From a checkpoint of a small transformer trained on Wikipedia: width 256, vocabulary 4096.
MLP neurons of a small language model. Each row is named by its layer, matrix (gate and up: input weights; down: output weights) and neuron, and shows model dimensions 80-175. Each number is 500 + 50 x the weight over its row's rms, rounded and kept within 0 to 999. Numbers have three digits each. A neuron's up and down rows have the sign that makes its largest values positive.
After each neuron's rows, "fires after" lists the tokens most often just before its 100 highest values on Wikipedia text that the model never trained on. A number after a token or word is its count.

L5.gate74:613501500625461473424556507487479509386539437448442408608494520467456557489486411470481454556569497507487550478530408472494376502437488578472595480526495430450576504433575467528448478503484467512616426385506475468522407535454470521429441451554468507534475577524458519431533576506517515473
L5.up74:452428506469409534467523402550523531510514498561522504489554424452494556462535434537496527606514487515563597514441423504475434508546416509517437607530526524529525528465528440513453483534497381491516533452547560310497454523470544570390645476468460465503513518512504469501491549388487486501
L5.down74:505455582477579488526455504457477455541515491483616506599438459407577508467522552509596398389486470498490404563532478570533517580492535505491517483438459576471553457487448466534483480396550508548569506515461550504508526469482596528495410536474565543419555397459533498503500478560479453554
fires after: "7" 20, "6" 13, "5" 9, "4" 8, "2" 8, "9" 7

L5.gate627:446481527509526443525504439497537537493526448488539531523444543539479489526499471508498511532512631428434555535406591585503406466503501562506614550554593428522430603496461522421487506441543574500460452518480478532428460437560487515549559455512486504575590420484512571507523527551492527511
L5.up627:447606400562432523588541449603495449496576475529537584501514519447510475567578520447552517454563439470530469496512507506597466491498567424571531485589608511515436419526548474419435426498562527465505541489613516549499506425565479586422489507487523518460552462518515556536533510468495524527
L5.down627:434436491538486472536502561560522529442496481520493509405452505525449471389523444476579518485507615408421502477499475579538484552398448550501517517493461540522537548578431573496495508402535443528561604459599557507545516484542526495507502456507510499462540573530522544588452557497536475591
fires after: " " 81, "-" 6, " +" 5, " −" 4

L7.gate482:572490507518548570444552531494447512590510381461509539454518619500488500492535493463457537509506561431562610512496496547545509534544492481574465489512384470462426456550365376478443472473360502496509508430529495534414523569515446445444485428438509446484494619495516524511439491539454512536
L7.up482:442527430513461493473413535439462520510444488540526511427485496513548497413570465467595440492437476527487421447596424524551505511559412478574483468449503503402508503497456517510523367424448490465522454470519368546589490534486608522462632429439542515581449490517539496502471485447443520473
L7.down482:498441444547481416545440406467431568484508522398535487485463458531499577574575462557541548485361532542597595605457520549492448514634442511451522493590468451467479461486511497518429513522542388495555519422515481498537461481494563545569510422466530562541555494606497512438462523487534491446
fires after: ".\n\n" 31, " |\n\n" 16, "\n\n" 13, "0" 9, " disc" 4

L15.gate272:510511579534515524553507531494489519420501468526504480507453515494496548501536489549556467418559524591517529388466435520473490506501515452434495490524471472454540545453553484550448537539467478389531525465464525527546481476504485537470506523537459392534518537501490520373433449463523608510
L15.up272:499533508565478516485469503504490578522503524492479427501451498552558502373516533643475458457455463446601665500514604525442508478582527487496525504555484569508563491495545462505489538443561536475513481343483496478519510474548546534540542462528474526457584490585587490494444499462541498471
L15.down272:476515416602491462435543462512472505481463535490460508488462431577409610499568525515610531529511560484516441487524500524461462566529534532496448509519470503480555438444438451496456445504495448483513514492505578459537541461546531504492477521592551415489450411539459425537425508466498382527
fires after: " " 69, "1" 6, "0" 4

L14.gate689:496503476520513452437476465517488415502486522586512557455541448457495538523485448575549539532408565403481486543501563456494439545477512600561461459514557479486526420558523573563434570549435407483638436577509413502548475444511474521496589601569460523559436480485381472520487604460501439521
L14.up689:586468554529619514613483503491553519474524495484513485458630455512544517503468580516518470523476478519646524410505520549504460427513524498538556641519466550552434480427507474620572468533499425480513466592534561468510523463495478577449505501492495535545546521524467413558558496426515386509
L14.down689:510520472516498542465500481494521487514537430442496466391485510518528484446589511508484478539432534468481549445394525453498506599498480554467461565516396514451542469509424531477497497579513440467504350440500449450519555499529541478542507495548536464584495456566403497455470542473512447478
fires after: "1" 20, "0" 18, "2" 11, "4" 8, "5" 8, "3" 5

L14.gate469:550490457559512489522558493604441465433506488451462545581506447534517440415415480504486554505385449401536574356581442519565470631466385470527519526537525512504539535510488539588540470468493441536503455470485483554574535538536451497555522543396479405539541493447443521557579404420516512472
L14.up469:515499553403440493568486473490377463472548522520505494506429502576555482447504511434446465424494541480519515567598429458541533381535405544573525476525508533566421524443404519558455476440523473445543446440560555421515569490482427558500469530444580464418506520594435466403522574510567533515
L14.down469:501522466550566531531482497456466581526509513517492505492517625559536525470422526445549464459480395482414456456516498447434482518492542583531436473434467500492481501503476506500458515520522548418555608422540438569486556417598448590488476533481485511505434477574387473482564472552486595520
fires after: "0" 16, "1" 12, "3" 10, "7" 9, "4" 7, "6" 6

L8.gate334:557467392560541535425519483496443472443412558499526570523531638510570511579547506369499600466484519465501495485505531549553562470452428493551546525413521499523442503446448452543487465517427572473482449581506454496479454469514463472444528454486489491451467513505508485490473549488485441541
L8.up334:518557514503456487456463589499420540446518535639518530461471536505547521477519464463528575481472505482501550456494532493468438463482461531652559565508541484505404469473457446494418511481545445533490412497553467396457536410466437448448551456609451518500451521505486590480608565491493548501
L8.down334:490554364455592551457508516475477510411498619501431576455496513434484531501560535463449526469493505446503529451569459530537513417510490491431521579466501526512470412544476501482456524507512547525495424465552529463523466475466561553538521497488574429457459527521555576488488595524547477542
fires after: ".\n\n" 72, "\n\n" 6, " |\n\n" 5, " ==\n\n" 5, " (" 4

L8.gate475:573518496476593460595400510529516424534470442510537450466596508523373476442465571577466513562518482466497490519441525521485513493456399448449530522546480489547532464474430573425490529427579474355522516445552554445523497476512455415555491525448451422491505478476516538490476507493452474501
L8.up475:513422504552485458481464462466555561522611407539430448443489447517508485432511467468541534538436483542509543525482472530575430540535655487488523493473457406499478465506516473554463458483540487515555488567570545515505484429393478544470505557464631501478521520473464444501509513577455595525
L8.down475:437449484531474547521438419392511477540516475528457495535596506617372423485470498493527534553524493467472492610488452544486537575491493519457511601506460518458551418528475566548582612581530492541539439495623480533539495463505449440561490478582459582491559502539458563512440525428549443555
fires after: "1" 28, "9" 15, " " 11, "0" 10, "–" 6, "7" 4

L2.gate691:571524498488571456432561560546435460479539464524492458400488506454505461528554429517523399528463527553517491462477455445484406512529519535523471570490374434511522432518491460452448562494504510505450544537536447479457566502552550589483520526603479382508423555506493441528462531520564565485
L2.up691:501582500545532511431618573560459477504539405517535466478493557462565520564505483416434459516561443462488466536511505494463469536466541430537537534463521474535509545531484593443473497343459435465483520504510479458509464459523482537464493578552565496506467608549385484577489525517441438504
L2.down691:526509634443504452525439492552538470531562610373461532504493432524509467577493504461536461506513524592593485547533480517485595474545524600483538492503498480504585492447492502501365395547452487533500575539498492508456455531448519487480492522563512436544541516477550465492454503471450579512
fires after: "1" 29, "2" 21, "7" 15, "6" 12, "3" 10

L7.gate515:403498454595468516505549594504452459468441506432529391541563561476490494430420535488534538466510497464500575513524407482447530481458456591467435538458519498486449491500380426389500534494464499501598511516531465495492436525457594524494422548592444587481543548561455504495521524469515427545
L7.up515:488464496486499548417583516559443463479503477462481487529576538489507514505497500604424530418554441421574570522506510476477496537510440473482376489327486470511518586578437492514466483501579497503488430504574523490512482600507531610562535468482524464581557518463550442512585447554522483593
L7.down515:621511504568394489501454451513508562473493518530511497417516571500574473546462543481461451401505437446482501501511485512456503597484470465486494490387374476528494434589505499437537506489493475580527530515569572564502498527482460337487473463523480536538475577443437422483515436454569520486
fires after: "–" 17, "-" 11, " (" 10, "l" 5, " Phil" 4, "+" 4

L14.gate266:529477557421512448504428502510500512543509550533470524401529443438543471484524454485474424505502472598478421568506477476603453535591533506464559501508505422406488412520486536505499526454566407438598463489474523503461471509467438430409589524441452539528552486559500517497539499461463493591
L14.up266:567448583468489471470583577505416583433517502439409437567549421430429551524444490479465465436551473540560478575497472473522456536517566470499505551508482535519476410549467408502487548503544468478548544491487499474505518456513410601467494555533493477562518481434578532451542497471438519442
L14.down266:558584478452520499475477494506464477478555483514586468435477520473442494442550548490539467569511475459495444473535473437431560584547470550464567443491508460512532492424535501601481423558474582453557367514417518398526560479451513452530497507540481578484454595509497435525580527422523522477
fires after: "1" 23, "2" 20, "0" 7, "ition" 5, "3" 4, "enn" 4

L2.gate127:533614545500558403479491516531420495464529471509502408508518482409388436538467450514517557486542566541467539426587595528420460518479465518488606457482429444613457478496543510481457408481460518593515561474423473545501526521396429459570543533544486506510461426507494501505539464548481415513
L2.up127:428527382512497470481527463512440418439627442574514470435423485375560533568505448550560453490518447440474513514518479503525550494329484469515493428497417457450470458425439501484450525482538458527593541551382474634577569551576497468466512496517492401592449546445514491467530537493539486557
L2.down127:477554560395489646453499446449454503555485484501433513495460366516491472493582483525497523472489488544504531523580584506499529527541500562467548506436576446490515574453522522471493457457471563477541476482475543537458495514451546375532579551478474518565534487581500502479540405593519496458
fires after: "." 46, "===" 7, "2" 4, "6" 4, "==" 4, "5" 4

L2.gate645:450532480511463533486573557535516478504553466518567525364542524447511527507467563433441543447486536521462478444536491453510444498554462638571437478494449525515533508556447552468511606427432473418566540588510470514511533519562511440574505476526462532470490423495511532500407506498541559502
L2.up645:388483547504448417387451527480446459503484485490624465447439425442395536467543516567524586507493447509480436473477377459499583540446508387455490575482541461449538446472509519439457548533505489556563428501443501513488441487442409462436575552532437452438457553504553432452570566536553493490
L2.down645:458466604519479595486480462519509503440559555513421514571484458522540513514501501569546481479494519543546478426461487510468563474501462523471542444400491514459513419476549463575465512485486660527457525556523535471551469483494472467492624633457442456425523448497449525571499402497487495493
fires after: "." 73, "2" 11, "7" 6, "4" 6

L2.gate102:464548514492476514404462432519534433426593386479471437559529498462416548489528506563506564422501409515537495547494533463537486455530475465546534505571502609599471412558444462526508525603350518449520542487504516446508528490513543487502555550474467507532447434483448539474402604487530422589
L2.up102:455520607505486500557517471489550436484482446537495489436410428480470510443517508523440494518459450451618441541531538566523519516478504499488387505571550417558473492491439543498450561439372535466585523506531478480477438489534586447612555537564499540558511495412506505537536503491504462459
L2.down102:537480446567486491473483502528519539458583465504511506561464519531502551499516531385464530516480454540477532483426469465573452524411521476437549509546486508501472489447475514579503432507467527545504527450561505496592546440484471528564414569546511392411436510564564494529462536474495471523
fires after: "7" 15, "8" 14, "2" 14, "1" 14, "3" 11, "6" 9

L5.gate159:523515487516471499425515642531431523511560364519448532536541570476523446498606530541492551458445565608483435620399599512468537501466544401544465479519418461560492463589536546418597495560459537528587374561524430487487494493461496460517453518556520477469488475598490546587539486590481526475
L5.up159:605575470540455467468530496488369440551600473497542504500557568541535498513460489497526524509457498537473570548448509541445498488434555489517491578493418521439475490570398517530498369525595446481489510521487609521486423491467569489381547400450508485436523476520566520523435477479509411440
L5.down159:698432488510576439626454497509560475516560507484465547533520519523581470460517547464504512501496528409520521505448485534405483526463450514482555536558557449513421513614588474536603487484520640469504596483428526510547446416428495535565511450475527529600603458468442437476557496538514476522
fires after: "-" 23, "th" 8, "|" 8, " Total" 5, " N" 5, " •" 4

L5.gate606:478501548537455493571563440434461533471514549492554501523532542457347571448497436469456628476358379494463502535563503474514578495439498456466533516575523545565489449488569454438537403544577428525512443587543500548498561545483423502541496565437516466462527470448492450536490428470472560535
L5.up606:407549521490469463523499510426491543380539520447477450432546555437451682413527540495475424541493465509544560535488523504501575526428524462394600549492647525541512508440503457425528449560510505502514422477538482544477471545480440470549537426543517508443520539471489498577433581463498499460
L5.down606:513446553415527543467477519582474427437428493550481506463518484507600394557565540480478500424505569424479466595553495451541541588522510510526521576492495538507453425530495524535367541555440578442449508438467546460493508433562509521503485477370518481519495506575476535342508535467431472516
fires after: ".\n\n" 65, "\n\n" 5, " |\n\n" 5, ").\n\n" 4

L8.gate481:484570471498493499526488496593431625463480502454476457504432552552456439567484493496441532459520571462375578490499560510480520563557504573433545548478515450423570370502544378551445543552524424503445437450444366481464459538543502524496473500514467540516482509587544517505473497492543552593
L8.up481:595431486502439495501545520561478439423563463536521510473425492504513508565418475477490511539537444460472420464498572545510462500478540533429543570496404524544467451504431484537440530450525510520517562518339527505458488502557439501527574464555580445525481453543439522503563418531574457524
L8.down481:563509585457524500529402413520441557595544520516546482653539519440483531470454485557525551507466538549421506514455470580496524496529507351498478476479467546504520609495431581513425460604525485477547394528523554545575610465460510580467501457524529400441529577436606496456532625492527461564
fires after: "2" 13, "1" 11, "5" 11, "8" 10, "0" 10, "7" 10

L2.gate576:483519450521491555461459584551571512405473472580473473594372446496428545532530457568425453477550396460469450363513525492446477482449457506394366500510449581517531480458510474579508448474447482434501553534530512514498576489538442474505532438512451418488599409474461462534589470493531480584
L2.up576:530534530459463465445495536562495491555563547511553527521546429539507442521479505496487555470414536563511440545607482483559559620535431538517477533641542424499469482526461526564500572535452456523571516455523526575556528489483568447507569521533517528546450387498466588515530489511541547557
L2.down576:490433454448491466564505594474545486404558494505487545414518466468482475488478499461514468582502580604488526548473395505524475480487481505440521513475503563485538548457493519532483468566434464562496500499518541521496484498511432493473520487467468481441492432523447486516595627517499470520
fires after: "1" 57, "2" 25, "ele" 4

L13.gate619:556482471516591475461502472471441481469534472498550460501462504566456481527477489581557536499575556536418521528551462489394493531581451411448528451542506483599533432434556455437497557610524537462518371581443461541463475619443490468471512498380481455508518391483411577448479504494502544483
L13.up619:441400500457459492545407445467436549475561544463532527489527497589490473364581524451462575465435538484517529490503503565570490589435449525494432506568460501492515513562407527465421533506470522566506413499491536443509472490475570528414518493482593537463571495589494486419519518518463473530
L13.down619:575441497503498462492525518514507635530547490446495503534527447563547534432457521582489511507424404442490469520469478511469446488519427519492543454432467515498549471485568422607585478469564514428543567537486531519539510470442506532510558555469501411480451434573439454506388552529507559509
fires after: "9" 45, "0" 30, "-" 5